From a checkpoint of a small transformer trained on Wikipedia: 8 layers, width 448.
MLP neurons of a small language model. Each row is named by its layer, matrix (up: input weights) and neuron, and shows model dimensions 32-159. Each number is 200 + 40 x the weight over its row's rms, rounded and kept within 0 to 999.
After each neuron's rows, "fires on" lists the tokens most often at its 100 highest values on Wikipedia text that the model never trained on.

L3.up1033,253,235,132,176,263,129,152,201,194,241,151,191,209,169,129,174,158,179,195,162,204,169,229,180,247,196,76,230,249,133,193,168,231,143,202,156,180,226,193,165,235,213,202,148,197,169,176,182,162,266,218,189,205,173,179,217,156,200,210,219,299,147,250,186,289,184,177,213,140,244,229,251,190,182,186,219,207,241,185,213,260,195,237,270,233,229,151,206,156,127,187,276,252,190,138,191,211,171,182,213,213,228,185,195,191,141,233,179,218,193,281,183,169,162,260,136,158,194,234,228,227,145,208,183,128,159,197,167
fires on: " |", " ", " of"

L3.up16,232,214,179,148,176,232,248,276,238,139,258,233,228,210,148,131,158,238,240,192,112,214,151,173,171,178,168,233,156,189,185,177,160,247,143,235,242,213,169,264,225,242,265,201,194,254,176,214,228,240,239,146,248,198,193,222,238,189,169,178,287,200,114,178,205,124,252,224,171,122,150,118,186,228,183,166,129,168,226,238,181,206,171,255,245,239,229,160,203,180,199,192,183,179,218,182,239,183,257,161,215,176,160,164,239,226,216,211,140,207,143,191,254,223,158,111,158,164,154,191,232,285,167,141,254,227,262,246
fires on: " |", ":", " "

L3.up52,177,200,118,228,217,204,198,174,210,189,205,226,246,173,190,228,233,184,239,157,199,158,231,200,282,143,103,205,223,246,209,189,180,222,144,247,151,251,151,163,188,167,165,196,207,123,233,273,152,192,218,228,224,186,171,192,224,183,270,259,200,194,150,255,96,199,167,168,243,170,189,185,247,244,171,156,196,206,202,143,222,188,220,196,216,199,234,206,180,230,200,176,252,244,230,190,151,207,208,177,269,195,171,236,213,217,242,134,161,232,159,180,173,181,218,160,272,150,210,212,212,153,228,126,264,155,284,248
fires on: "s"

L3.up1164,212,217,136,256,202,195,194,172,268,234,187,197,117,187,220,183,167,192,163,169,218,150,190,222,191,142,215,164,220,155,233,202,273,178,241,273,212,131,209,97,175,277,162,146,155,234,149,173,183,237,237,214,241,200,182,148,163,154,235,236,181,202,209,253,279,279,115,275,154,176,205,188,147,205,141,224,118,235,193,107,216,149,252,168,191,210,123,157,181,190,254,151,120,197,214,234,174,156,266,202,179,153,176,209,266,171,253,84,234,151,177,204,148,149,234,203,158,176,156,215,248,160,218,199,184,245,211,214
fires on: ",", " which"

L3.up693,235,219,157,206,248,256,138,201,190,214,171,200,205,160,170,213,235,204,232,224,242,200,176,192,197,215,156,177,234,221,198,201,183,217,183,214,247,218,184,241,174,216,225,157,180,206,174,196,161,199,210,211,158,221,187,187,162,237,245,216,224,153,125,158,214,168,207,110,246,257,139,266,292,272,221,146,212,190,251,183,208,187,131,163,149,180,237,179,151,196,248,120,312,167,245,197,156,215,244,266,213,202,190,213,230,232,235,147,201,192,265,205,183,202,131,197,200,254,201,239,286,102,149,154,226,161,219,181
fires on: " This", "This", " (", " this", "Senior", "Youth"

L3.up634,274,127,167,251,240,174,222,234,188,241,169,234,229,184,204,139,169,140,179,155,229,227,182,207,179,213,198,197,228,172,148,180,142,192,202,154,319,242,182,175,140,171,226,236,125,175,228,189,225,201,201,180,191,260,230,182,181,273,282,244,226,205,170,223,157,157,222,193,96,150,191,192,221,115,223,147,257,183,198,290,137,236,149,300,149,170,201,202,218,229,171,186,198,248,291,162,185,218,249,198,108,148,193,231,257,129,218,233,152,169,203,168,250,293,198,137,207,170,156,240,215,216,108,210,235,242,236,241
fires on: " of", ",", " have", "\n", " and"

L3.up705,257,188,143,187,172,177,246,180,213,187,236,152,210,159,231,133,143,195,211,207,119,208,194,171,173,208,182,180,190,165,177,196,214,158,149,246,261,141,128,196,192,222,205,199,242,177,181,276,284,200,259,166,229,245,207,212,132,311,213,212,245,182,165,177,208,197,232,200,223,177,192,243,258,206,135,159,226,201,255,253,161,190,212,165,217,204,167,225,196,246,159,249,166,158,219,149,167,183,195,120,187,200,206,188,175,221,219,200,355,252,262,270,168,255,269,193,157,291,143,167,211,201,134,149,253,181,264,202
fires on: "\n", " place", " at", ".", "|", " role"

L3.up949,165,189,200,182,274,185,257,264,183,205,234,266,77,205,245,201,185,178,195,185,193,178,204,203,211,145,190,164,122,278,218,236,165,192,207,171,249,203,179,187,182,250,248,198,204,205,200,181,200,210,214,218,195,250,208,267,217,167,199,150,185,168,205,201,161,178,245,146,166,238,146,184,304,190,270,236,248,176,150,214,146,212,164,278,261,186,260,148,200,214,149,166,182,204,269,225,236,193,232,196,181,195,239,80,231,179,193,184,150,223,155,208,208,208,139,182,251,145,150,272,273,237,205,236,182,199,215,190
fires on: ":", " \"", " and", " the", " |"

L3.up479,155,217,207,103,183,192,228,188,174,237,268,168,138,201,220,124,221,182,175,139,230,207,102,178,147,197,202,264,153,173,207,266,208,175,304,204,250,227,277,195,192,295,161,147,193,220,165,184,237,268,229,207,213,190,263,212,182,147,234,232,235,178,207,208,187,240,246,278,174,210,174,243,181,231,238,178,202,190,184,196,152,274,225,181,191,140,178,197,205,183,161,249,225,234,232,161,239,228,217,323,219,212,183,277,192,177,190,152,237,235,236,197,284,242,192,134,158,176,73,222,267,204,216,190,220,175,223,200
fires on: " that", " when", ",", " However"

L3.up401,269,184,206,198,222,306,295,217,262,230,301,175,178,210,187,160,180,232,207,267,149,136,166,174,210,120,252,217,164,193,278,197,199,194,153,218,155,275,184,189,246,211,200,211,265,168,192,219,162,279,134,248,178,179,208,204,276,141,176,237,202,186,179,179,147,198,174,253,205,239,172,206,256,205,166,192,171,215,94,182,209,179,235,190,185,160,168,259,229,203,206,225,197,195,258,197,241,158,193,166,143,177,210,151,155,110,228,219,184,228,257,205,278,221,222,214,286,180,179,197,173,110,201,206,244,261,245,209
fires on: " and", " to", " but", " et", ";"

L3.up271,201,158,147,264,190,145,250,180,238,166,199,278,211,177,168,222,143,214,195,196,155,134,213,243,268,279,120,132,204,167,174,220,258,171,195,218,214,175,226,253,190,302,185,140,190,235,250,226,220,195,215,176,255,133,222,239,148,201,130,314,176,225,182,210,244,188,153,142,188,91,215,235,228,155,172,206,237,215,243,254,207,289,206,221,193,172,216,198,141,178,211,208,174,190,206,228,245,201,288,165,141,140,226,225,129,157,267,240,162,128,157,184,175,226,234,175,210,273,167,227,184,232,104,197,234,167,232,224
fires on: " |", ";", " 1"

L3.up632,205,256,252,169,191,220,174,254,163,170,268,168,227,137,219,176,289,246,148,210,226,204,207,239,197,139,163,226,171,195,194,203,246,208,226,278,173,131,176,228,186,193,187,164,226,161,115,209,213,291,166,243,147,116,240,158,215,143,225,192,197,233,224,190,264,174,209,235,192,182,238,177,167,253,220,213,218,226,222,210,232,145,245,225,196,237,288,253,200,195,245,189,252,234,219,172,223,187,173,154,124,193,214,151,144,238,236,267,206,265,206,229,198,236,211,198,177,222,201,219,190,207,237,160,141,196,203,197
fires on: ")", "\"", " 2018"

L3.up784,140,168,237,196,227,199,216,249,225,236,174,221,131,152,206,220,195,193,289,159,192,135,194,170,184,172,161,160,257,225,149,208,176,149,178,196,248,114,211,206,215,248,242,208,219,235,144,151,161,206,245,255,206,280,215,258,154,126,218,211,149,148,206,171,208,138,236,193,169,222,124,243,153,162,240,219,229,213,227,238,185,171,180,158,177,194,224,197,237,223,219,217,175,144,194,164,244,208,218,269,158,139,170,183,238,253,95,166,173,99,180,187,223,205,249,147,221,265,218,135,179,211,214,249,169,152,146,247
fires on: " |", " ", " 1;"

L3.up1412,219,208,144,221,240,110,291,182,150,237,235,242,160,181,128,115,205,229,243,158,251,250,228,230,264,138,115,231,226,147,222,96,184,107,156,189,225,195,164,186,240,207,127,130,228,244,215,172,161,207,206,186,161,146,131,228,273,183,207,207,193,238,149,173,271,164,194,226,161,240,200,226,231,198,202,252,161,181,185,185,218,197,216,266,232,240,172,153,197,232,149,224,170,135,228,179,117,184,224,104,76,286,138,168,209,248,214,183,177,197,254,170,192,140,164,238,219,194,190,201,258,195,207,154,248,158,217,171
fires on: " of", " were", ":"

L3.up202,244,219,199,176,139,185,196,202,191,225,205,188,187,217,196,275,217,144,211,168,256,166,214,174,185,194,99,230,193,176,175,261,188,181,239,142,171,230,187,228,133,184,138,154,228,180,248,204,178,227,243,193,214,233,163,291,227,212,280,224,212,123,186,299,186,222,204,150,178,259,271,229,153,66,159,232,144,252,228,164,193,251,171,221,257,199,224,171,185,143,284,170,192,211,186,220,158,160,217,248,270,146,175,116,146,186,217,231,244,193,197,293,185,189,166,228,145,229,193,206,184,179,268,230,289,216,209,201
fires on: "=", " the", ":", "ing", "-", " career"

L3.up863,193,171,179,212,174,185,209,174,198,175,282,246,252,163,153,147,246,170,166,214,203,211,230,271,202,184,229,223,212,166,208,268,186,192,192,203,219,191,198,280,133,202,175,233,187,193,204,216,194,258,190,268,148,213,175,254,182,137,207,144,212,208,183,173,197,229,130,236,184,168,181,168,169,193,197,228,238,203,182,165,217,158,252,162,157,144,242,185,215,188,273,148,146,227,257,182,160,191,167,160,249,163,162,226,180,239,116,164,265,343,178,231,262,199,260,269,172,199,254,178,235,253,208,225,239,191,225,188
fires on: ")", " by", "\"", " as"

L3.up566,205,207,153,193,228,232,102,234,191,186,196,206,214,186,198,223,192,265,187,210,173,189,174,249,248,236,187,151,210,230,177,184,214,231,234,194,234,142,153,199,141,212,174,235,146,234,218,244,229,190,184,158,296,181,175,228,228,157,175,284,214,192,218,168,267,170,221,235,178,190,222,193,150,178,184,132,146,271,214,213,149,243,222,201,189,201,194,210,170,253,180,220,236,258,192,202,215,171,226,213,204,207,267,262,155,186,220,219,130,166,242,285,287,202,272,179,211,172,201,91,201,229,176,242,103,217,217,213
fires on: " for", " were", ",", " are", " and"

L3.up103,197,172,237,214,161,259,220,197,174,181,199,236,243,138,238,165,255,179,196,149,177,116,216,174,209,156,205,203,206,261,192,228,165,196,159,238,188,152,305,192,172,170,203,242,178,184,199,274,242,225,172,254,204,169,290,211,189,165,246,289,214,159,258,251,155,195,216,241,318,203,197,188,204,252,150,146,205,234,222,169,153,222,122,207,163,230,188,217,197,140,213,123,238,153,222,198,250,184,137,185,206,165,178,257,205,215,253,246,171,152,151,264,214,202,140,200,282,202,261,192,205,253,192,171,163,262,236,144
fires on: "s", "ly", "to"

L3.up1477,218,259,207,216,219,155,234,282,259,157,176,250,235,234,262,230,224,215,221,129,184,182,169,184,173,261,228,187,204,252,174,150,136,212,174,274,167,189,237,144,225,253,185,192,164,213,231,219,208,234,186,245,195,227,260,255,252,278,201,218,211,271,120,212,226,181,216,174,213,251,194,164,188,229,188,214,192,223,203,299,157,288,188,180,162,207,169,187,216,260,188,198,220,173,179,220,227,224,118,214,204,219,200,135,135,218,245,204,226,189,232,190,198,150,168,234,161,269,190,101,250,220,126,245,201,160,220,114
fires on: " of", " |", " 2", " 1", "-", ";"

L3.up1308,243,176,191,174,212,232,293,250,208,185,194,173,221,174,139,159,177,227,211,179,144,159,276,195,233,240,186,185,205,199,271,194,214,274,150,181,146,277,151,214,228,186,120,192,126,182,237,142,187,215,127,164,166,179,236,218,185,194,211,215,241,209,160,277,216,162,229,198,239,173,227,166,232,120,142,170,172,219,166,218,222,166,142,229,109,152,239,208,258,244,177,251,219,208,199,158,136,226,198,204,209,219,143,217,192,263,243,254,164,152,141,171,184,154,174,156,174,186,219,198,157,128,240,169,195,223,223,224
fires on: ":", ",", " -", " ("

L3.up23,244,88,178,212,246,139,117,104,164,177,216,169,210,134,230,189,230,164,165,231,239,245,222,204,197,204,182,210,201,207,213,204,203,189,196,160,236,215,193,220,248,162,127,235,163,156,235,232,182,191,136,173,229,145,247,264,238,265,171,255,172,183,222,147,160,243,161,191,153,267,212,170,271,189,227,194,203,293,209,234,161,189,210,248,148,226,236,253,167,295,186,188,233,221,209,177,242,196,235,197,224,169,199,236,197,220,269,215,140,194,254,226,192,220,205,214,205,187,181,201,138,199,192,233,214,131,157,178
fires on: " and", ",", " or"

L3.up1759,213,201,207,212,217,199,174,208,173,199,252,184,218,215,125,117,175,223,190,271,220,139,196,234,195,175,196,148,207,219,193,235,191,253,216,190,143,168,200,186,185,158,153,162,155,188,130,204,250,250,173,242,292,241,156,229,96,186,136,182,154,163,189,125,187,220,151,207,167,190,264,189,264,231,183,174,178,228,198,213,250,248,238,88,241,195,119,123,190,241,158,210,201,256,212,214,228,166,200,193,241,175,197,197,189,161,269,291,205,162,149,219,170,248,265,252,224,189,245,209,171,234,259,164,132,223,211,204
fires on: " and", " in", " as", " also", ","

L3.up331,224,191,137,127,271,160,222,280,182,206,89,103,279,182,156,162,231,194,190,240,203,191,230,186,175,228,177,191,206,172,247,242,124,142,214,217,227,220,140,270,130,163,167,248,202,186,161,201,203,252,294,221,210,113,187,205,182,166,151,173,204,260,273,254,183,224,255,151,225,222,224,205,189,183,207,169,263,264,183,188,257,235,200,208,213,222,187,176,140,141,215,244,247,175,208,209,255,157,203,190,201,196,182,202,212,229,225,244,266,183,175,233,211,160,202,260,129,233,194,158,202,214,161,241,254,110,237,198
fires on: " El", " •", " De", "-", "=", " Los"

L3.up144,264,226,147,196,138,276,219,191,245,123,151,220,241,207,215,220,198,266,193,128,247,134,231,163,183,115,136,133,197,239,232,248,182,200,180,275,239,245,246,129,194,214,229,223,244,185,239,232,198,179,132,251,204,300,185,200,196,204,131,228,245,203,195,217,228,144,234,156,243,195,247,151,222,135,99,205,199,235,207,172,178,127,151,203,179,183,253,182,215,203,168,222,225,197,218,256,221,139,232,173,258,230,184,260,161,200,177,259,181,158,224,192,194,219,191,206,272,194,189,224,216,105,213,171,182,245,198,224
fires on: "s", " |", " to", " 1", " team"

L3.up523,214,222,102,209,223,258,172,173,197,242,280,205,162,201,152,243,217,257,148,167,197,218,194,121,205,121,142,212,213,283,177,147,154,216,172,298,204,176,231,224,99,186,205,120,239,120,112,196,194,236,219,174,168,181,197,199,213,206,132,228,191,178,264,127,201,204,160,234,194,204,172,125,171,207,142,196,198,203,255,114,193,189,161,243,216,171,244,161,285,238,249,193,171,246,173,196,286,149,257,204,162,148,153,151,237,206,191,171,204,191,226,243,220,199,244,252,102,188,119,177,189,216,130,228,168,250,195,182
fires on: ",", ":", " by", " that"

L3.up969,243,285,230,159,194,169,231,218,216,177,290,282,247,104,189,147,199,228,173,331,179,176,250,226,217,220,184,177,217,226,162,242,171,221,158,214,137,164,95,202,170,153,193,187,203,204,176,149,174,211,178,272,216,190,322,206,184,208,159,185,230,228,185,213,244,192,218,209,265,259,205,222,218,94,168,238,207,133,207,205,210,188,195,197,169,135,197,182,223,200,154,221,168,265,151,136,234,211,277,214,233,99,116,246,199,249,214,175,161,153,191,214,224,166,234,214,150,177,182,156,168,151,188,188,159,226,207,190
fires on: ",", " was", "),", ":", " |", " is"

L3.up1012,289,111,210,224,199,142,218,149,140,281,256,192,193,220,180,215,257,153,273,279,226,242,191,176,234,187,238,155,214,163,181,177,212,196,177,181,255,160,218,191,207,148,181,275,176,249,214,263,154,228,235,163,157,209,196,240,256,170,271,173,226,261,172,120,159,170,190,259,220,302,242,169,181,179,226,223,159,229,203,247,249,255,106,249,161,161,187,222,253,202,190,216,241,292,170,200,188,195,214,267,166,215,269,210,193,140,286,188,182,214,215,192,200,149,252,229,185,191,141,179,217,255,207,213,248,172,140,200
fires on: ",", " made", " and"

L3.up1370,191,263,235,165,172,205,152,266,175,97,226,220,193,212,209,233,205,282,122,187,246,176,199,139,252,227,142,215,122,260,179,130,225,118,151,205,85,241,273,241,222,246,170,220,179,220,150,246,153,185,175,208,286,101,270,184,165,206,206,257,208,180,217,218,264,199,128,189,203,175,309,184,119,190,181,224,246,232,203,141,175,168,228,149,220,216,189,131,196,196,277,184,171,247,156,235,158,184,223,167,252,207,193,187,244,307,197,219,154,280,197,234,138,194,177,207,193,216,192,144,281,150,212,208,131,268,240,201
fires on: "=", " ", " the", "    ", "•", " -"

L3.up167,141,230,238,242,193,125,204,219,173,242,210,193,181,207,177,152,167,198,150,211,177,223,175,190,193,187,244,197,245,168,241,216,201,180,181,173,296,151,260,275,204,232,208,158,251,178,183,199,180,195,189,148,222,288,252,231,166,156,192,155,191,175,202,216,171,202,209,215,189,184,216,242,179,204,238,198,134,162,172,224,166,176,140,249,199,179,257,246,161,287,260,182,251,257,203,208,201,187,211,247,172,270,214,179,148,219,187,171,237,132,222,199,166,209,197,186,143,204,223,255,179,264,162,238,245,188,222,149
fires on: " \"", ":", " that", " called", " named", ","

L3.up1662,244,110,256,211,266,151,279,158,258,198,197,176,260,245,209,183,168,238,257,179,259,189,145,228,216,182,214,221,212,145,153,167,179,220,124,228,320,299,143,183,201,130,91,182,210,230,246,232,193,221,145,169,243,189,231,200,181,186,118,166,160,175,182,218,105,203,198,243,143,234,178,198,178,146,243,214,200,175,140,154,177,233,189,195,205,157,178,190,199,216,245,245,227,206,203,152,207,209,156,221,47,240,219,90,327,165,212,169,242,159,226,224,220,207,186,211,236,129,154,189,164,194,158,263,257,210,177,190
fires on: " and", ","

L3.up934,195,204,208,122,176,188,241,261,238,187,192,241,180,158,178,200,284,212,222,169,230,192,165,208,232,129,181,204,243,200,168,239,237,225,215,144,238,266,123,247,241,187,240,235,158,207,284,221,246,158,173,179,262,180,189,211,244,161,221,166,210,261,156,199,200,204,251,233,193,225,192,187,173,138,193,269,247,157,170,218,181,239,175,264,168,183,234,179,255,152,124,206,265,188,224,168,145,210,189,243,158,218,173,195,257,210,194,228,232,150,163,280,200,239,202,95,216,197,137,235,220,231,155,268,190,171,184,203
fires on: " of", " |", ":"

L3.up1221,162,246,231,276,241,247,235,238,131,168,184,233,271,125,203,205,243,189,210,167,187,288,164,156,280,152,219,208,249,258,197,243,185,214,227,202,259,208,114,222,196,247,154,213,110,254,177,207,276,213,150,277,173,140,152,227,250,237,259,176,184,285,202,212,259,184,197,179,174,236,204,112,182,245,187,250,186,225,194,131,229,196,207,149,209,192,193,234,220,263,186,166,242,176,254,146,176,215,125,176,175,111,251,87,234,155,200,225,186,182,278,209,223,240,75,210,185,168,200,172,209,239,195,203,164,204,203,193
fires on: "---|---|---|---|", " |", ":", " to", "|---|---|---|", "|---|---|"

L3.up514,170,194,205,183,150,200,158,181,240,161,187,256,94,200,228,177,195,233,203,188,187,180,217,233,174,199,176,213,177,231,154,275,200,177,171,289,275,253,156,237,152,277,198,179,235,227,100,216,207,222,130,230,175,184,247,204,206,233,230,177,232,255,179,220,186,180,216,195,165,129,234,249,223,210,217,198,253,81,222,270,222,234,189,184,181,243,242,219,171,199,163,178,166,263,248,202,257,227,220,187,186,282,89,194,205,190,200,210,174,256,203,210,208,230,177,160,146,129,228,143,277,210,116,185,231,233,217,215
fires on: " |"

L3.up678,206,199,204,206,128,169,166,249,164,152,188,193,192,244,214,181,197,237,208,225,210,215,224,175,166,173,195,174,171,135,238,198,164,211,155,150,208,215,266,273,236,236,142,223,231,146,146,240,189,241,175,183,247,119,180,191,203,246,295,264,247,161,209,305,165,176,223,122,158,202,240,210,263,190,187,223,267,188,272,218,130,261,165,147,272,169,176,101,124,194,257,221,200,222,211,188,260,156,192,126,184,174,241,164,216,221,210,164,227,167,217,181,237,138,176,133,203,259,212,150,209,243,219,214,246,220,183,169
fires on: " in", "th", " the"

L3.up151,205,185,223,205,233,250,278,214,214,155,163,189,250,239,282,201,181,262,263,223,243,232,180,201,138,240,203,236,168,268,261,194,176,238,161,146,197,180,178,226,197,226,189,256,151,256,276,163,196,249,176,142,198,171,209,188,189,195,180,176,164,230,203,180,171,209,195,171,235,235,203,150,213,294,270,175,153,195,149,210,197,255,218,217,221,190,225,227,169,192,230,234,258,119,208,111,246,229,163,175,178,235,224,207,168,206,155,302,194,167,265,189,194,157,168,229,201,153,252,195,243,185,252,165,191,128,229,208
fires on: " |", " to", " a", " 3"

L3.up826,259,165,239,216,244,166,206,177,195,155,288,246,230,215,165,156,251,186,182,188,166,208,176,172,206,102,224,281,198,207,178,263,210,245,207,230,136,231,139,208,195,148,144,195,213,208,157,152,244,201,172,237,173,191,210,131,171,198,274,189,197,183,205,228,150,221,161,248,238,165,211,253,171,238,200,242,158,111,248,135,193,166,139,115,265,163,160,334,256,188,194,188,243,231,273,171,161,163,199,182,229,193,244,190,208,185,216,219,226,172,169,177,191,197,173,259,287,133,270,221,236,219,217,164,173,159,222,192
fires on: "\"", "t", "s", "st"

L3.up1146,227,256,223,208,234,212,197,193,255,139,232,187,234,151,256,224,188,155,155,253,197,248,210,177,233,202,195,194,192,187,214,204,189,235,148,186,245,147,209,192,143,209,162,251,176,192,246,192,210,191,223,157,218,208,196,158,118,192,140,223,249,238,204,158,283,225,245,238,192,213,127,270,172,231,260,220,219,196,270,253,169,258,195,205,226,172,231,150,229,209,236,244,219,177,176,150,215,159,119,253,130,255,151,235,181,234,220,223,281,239,222,196,179,274,150,171,250,182,231,229,221,222,203,188,199,241,239,202
fires on: " to", " after"

L3.up1072,214,177,177,199,210,241,185,211,205,173,188,213,179,139,184,152,173,251,219,174,160,183,156,176,189,198,172,243,161,144,205,172,178,193,162,227,228,177,208,211,207,195,180,275,207,176,120,210,223,159,274,220,189,169,209,178,198,193,237,199,211,223,154,232,228,209,168,171,179,235,231,228,236,209,176,206,201,237,305,204,158,224,206,221,272,229,256,181,133,220,217,186,259,240,167,233,207,205,136,276,194,123,192,159,145,224,162,230,254,212,224,180,175,259,134,229,190,139,224,227,261,194,157,234,199,202,225,122
fires on: " the", "-", " (6", "."

L3.up1500,194,247,250,177,193,194,195,260,213,228,193,218,214,213,190,198,266,235,191,207,197,178,215,165,225,156,186,155,296,271,147,266,156,160,213,130,201,210,136,169,189,260,216,255,240,192,252,144,288,199,190,122,179,212,156,203,229,215,222,139,201,223,86,189,121,202,164,199,234,279,197,130,104,226,196,136,207,259,196,273,201,212,168,203,164,223,235,249,193,113,146,258,246,192,209,162,187,188,175,241,229,200,159,160,248,171,134,230,155,174,216,197,238,200,235,188,192,174,214,174,233,180,194,244,208,206,206,215
fires on: " |", ":", " of", " +", " 10", " Pts"

L3.up405,197,119,155,163,184,184,172,253,176,199,247,209,250,175,217,168,214,279,235,141,184,201,224,174,251,223,171,263,221,195,224,170,199,232,178,198,168,318,162,251,123,232,221,221,223,219,133,229,182,211,171,186,138,196,251,193,217,225,177,210,248,129,202,173,219,214,193,217,152,233,255,244,266,128,168,227,168,195,252,237,191,310,185,243,179,219,254,207,128,211,225,178,156,290,219,240,118,159,263,198,180,113,211,202,202,219,297,139,193,215,243,222,204,225,244,176,256,125,236,170,223,282,107,198,275,188,239,241
fires on: " for", "ed", "D", " elected", " participated"

L3.up499,297,185,158,185,176,191,190,277,238,262,268,290,139,185,170,163,178,131,232,145,180,252,173,277,164,153,94,235,237,203,242,204,168,237,108,216,254,152,242,169,194,276,194,146,200,220,206,208,258,162,175,173,250,202,203,287,197,296,227,203,236,245,183,201,208,168,204,178,227,206,209,215,163,237,200,167,198,255,172,196,244,254,237,206,125,213,231,118,208,200,108,254,240,245,165,205,225,309,252,147,203,126,261,170,145,216,196,314,160,223,196,174,202,246,225,178,208,162,182,184,232,202,188,146,184,150,266,208
fires on: " |", " 0", " for", " 2", " 1", "\n"

L3.up728,192,135,187,160,148,255,160,201,191,199,153,214,220,249,207,191,168,256,187,158,237,197,160,228,197,229,191,229,168,230,154,207,251,203,200,217,255,262,234,135,148,141,186,208,233,214,208,224,169,173,204,234,183,253,206,223,146,181,236,209,161,203,209,228,175,290,205,239,225,129,171,215,151,172,268,119,116,255,206,200,199,220,199,140,259,136,224,156,143,243,202,262,231,156,207,229,134,211,255,305,186,131,201,273,271,149,264,111,149,136,157,222,236,179,171,220,139,169,172,180,204,184,192,206,224,217,264,189
fires on: ","

L3.up649,234,197,160,246,282,170,216,204,197,186,166,199,257,208,236,206,245,188,154,188,189,181,79,118,201,256,133,168,233,209,225,215,165,209,159,213,190,201,189,245,222,194,181,155,181,207,227,211,230,206,221,221,211,256,228,185,210,201,228,228,205,227,235,201,267,258,164,190,244,189,227,227,216,185,187,179,185,260,234,165,132,230,184,159,213,186,237,168,194,251,124,186,179,190,236,145,198,200,206,125,346,288,191,191,118,170,208,222,297,212,253,168,188,283,170,107,246,152,247,231,188,150,210,224,208,219,193,228
fires on: "\n", "|", " ", " Republican", " 1", " of"

L3.up1229,168,257,246,145,208,148,139,187,164,192,258,209,218,200,210,166,270,175,290,218,208,134,128,143,199,147,199,154,168,217,206,175,202,170,129,122,247,227,199,179,181,248,180,214,175,200,172,199,186,184,147,231,179,212,152,217,254,240,176,193,215,152,215,254,227,226,131,175,238,195,258,201,246,182,177,279,179,220,196,191,247,177,152,260,200,191,188,169,158,180,200,157,212,181,202,129,220,153,94,227,265,151,218,190,161,184,172,238,200,182,221,222,193,303,205,200,260,189,203,167,170,264,169,199,191,276,210,165
fires on: " |", " ", " of", ":", " 2"

L3.up1149,218,197,233,161,128,206,246,232,225,141,184,189,233,159,202,221,213,217,181,190,171,186,252,175,257,260,223,225,239,208,214,241,226,159,168,220,246,191,141,151,233,171,152,234,174,220,301,162,205,165,182,207,186,159,230,258,160,172,235,200,238,252,220,183,216,218,220,129,231,197,188,209,152,170,186,124,185,233,229,190,224,149,239,192,263,215,265,259,199,231,229,182,218,291,141,131,61,208,238,188,199,181,252,125,222,184,124,240,235,222,249,135,247,169,166,151,159,151,244,172,196,149,103,243,291,246,236,151
fires on: " National", " Republic", " Army", " Commonwealth", " national", " State"

L3.up522,207,215,225,220,249,152,183,205,223,172,206,209,251,168,159,188,224,238,105,276,182,175,199,192,250,251,187,128,238,226,106,216,239,225,105,205,263,151,158,283,195,162,129,174,241,143,173,271,237,179,198,269,208,201,199,181,233,286,173,214,196,300,186,224,159,166,203,218,243,197,235,258,141,190,180,169,181,182,228,132,166,234,186,229,206,217,160,211,153,267,272,231,210,279,231,161,164,123,141,205,186,149,234,185,187,191,201,137,220,199,241,221,226,221,179,157,155,163,213,163,259,266,228,308,151,251,289,239
fires on: " |", ";", "\n", ":"

L3.up65,223,220,214,270,193,302,224,144,246,287,241,238,278,234,145,156,203,126,171,187,207,135,219,169,145,224,121,197,200,219,243,256,281,196,166,245,224,226,178,252,170,260,210,140,122,215,233,167,186,185,257,203,243,156,252,242,171,163,233,186,233,164,197,250,202,197,182,250,188,210,258,181,174,238,233,208,199,114,166,156,210,196,228,166,153,195,224,259,183,164,196,213,209,197,249,169,249,158,232,228,180,270,238,144,198,178,243,217,221,205,177,219,152,156,286,202,159,273,206,179,188,163,270,201,188,219,186,213
fires on: "\n", ",", ";"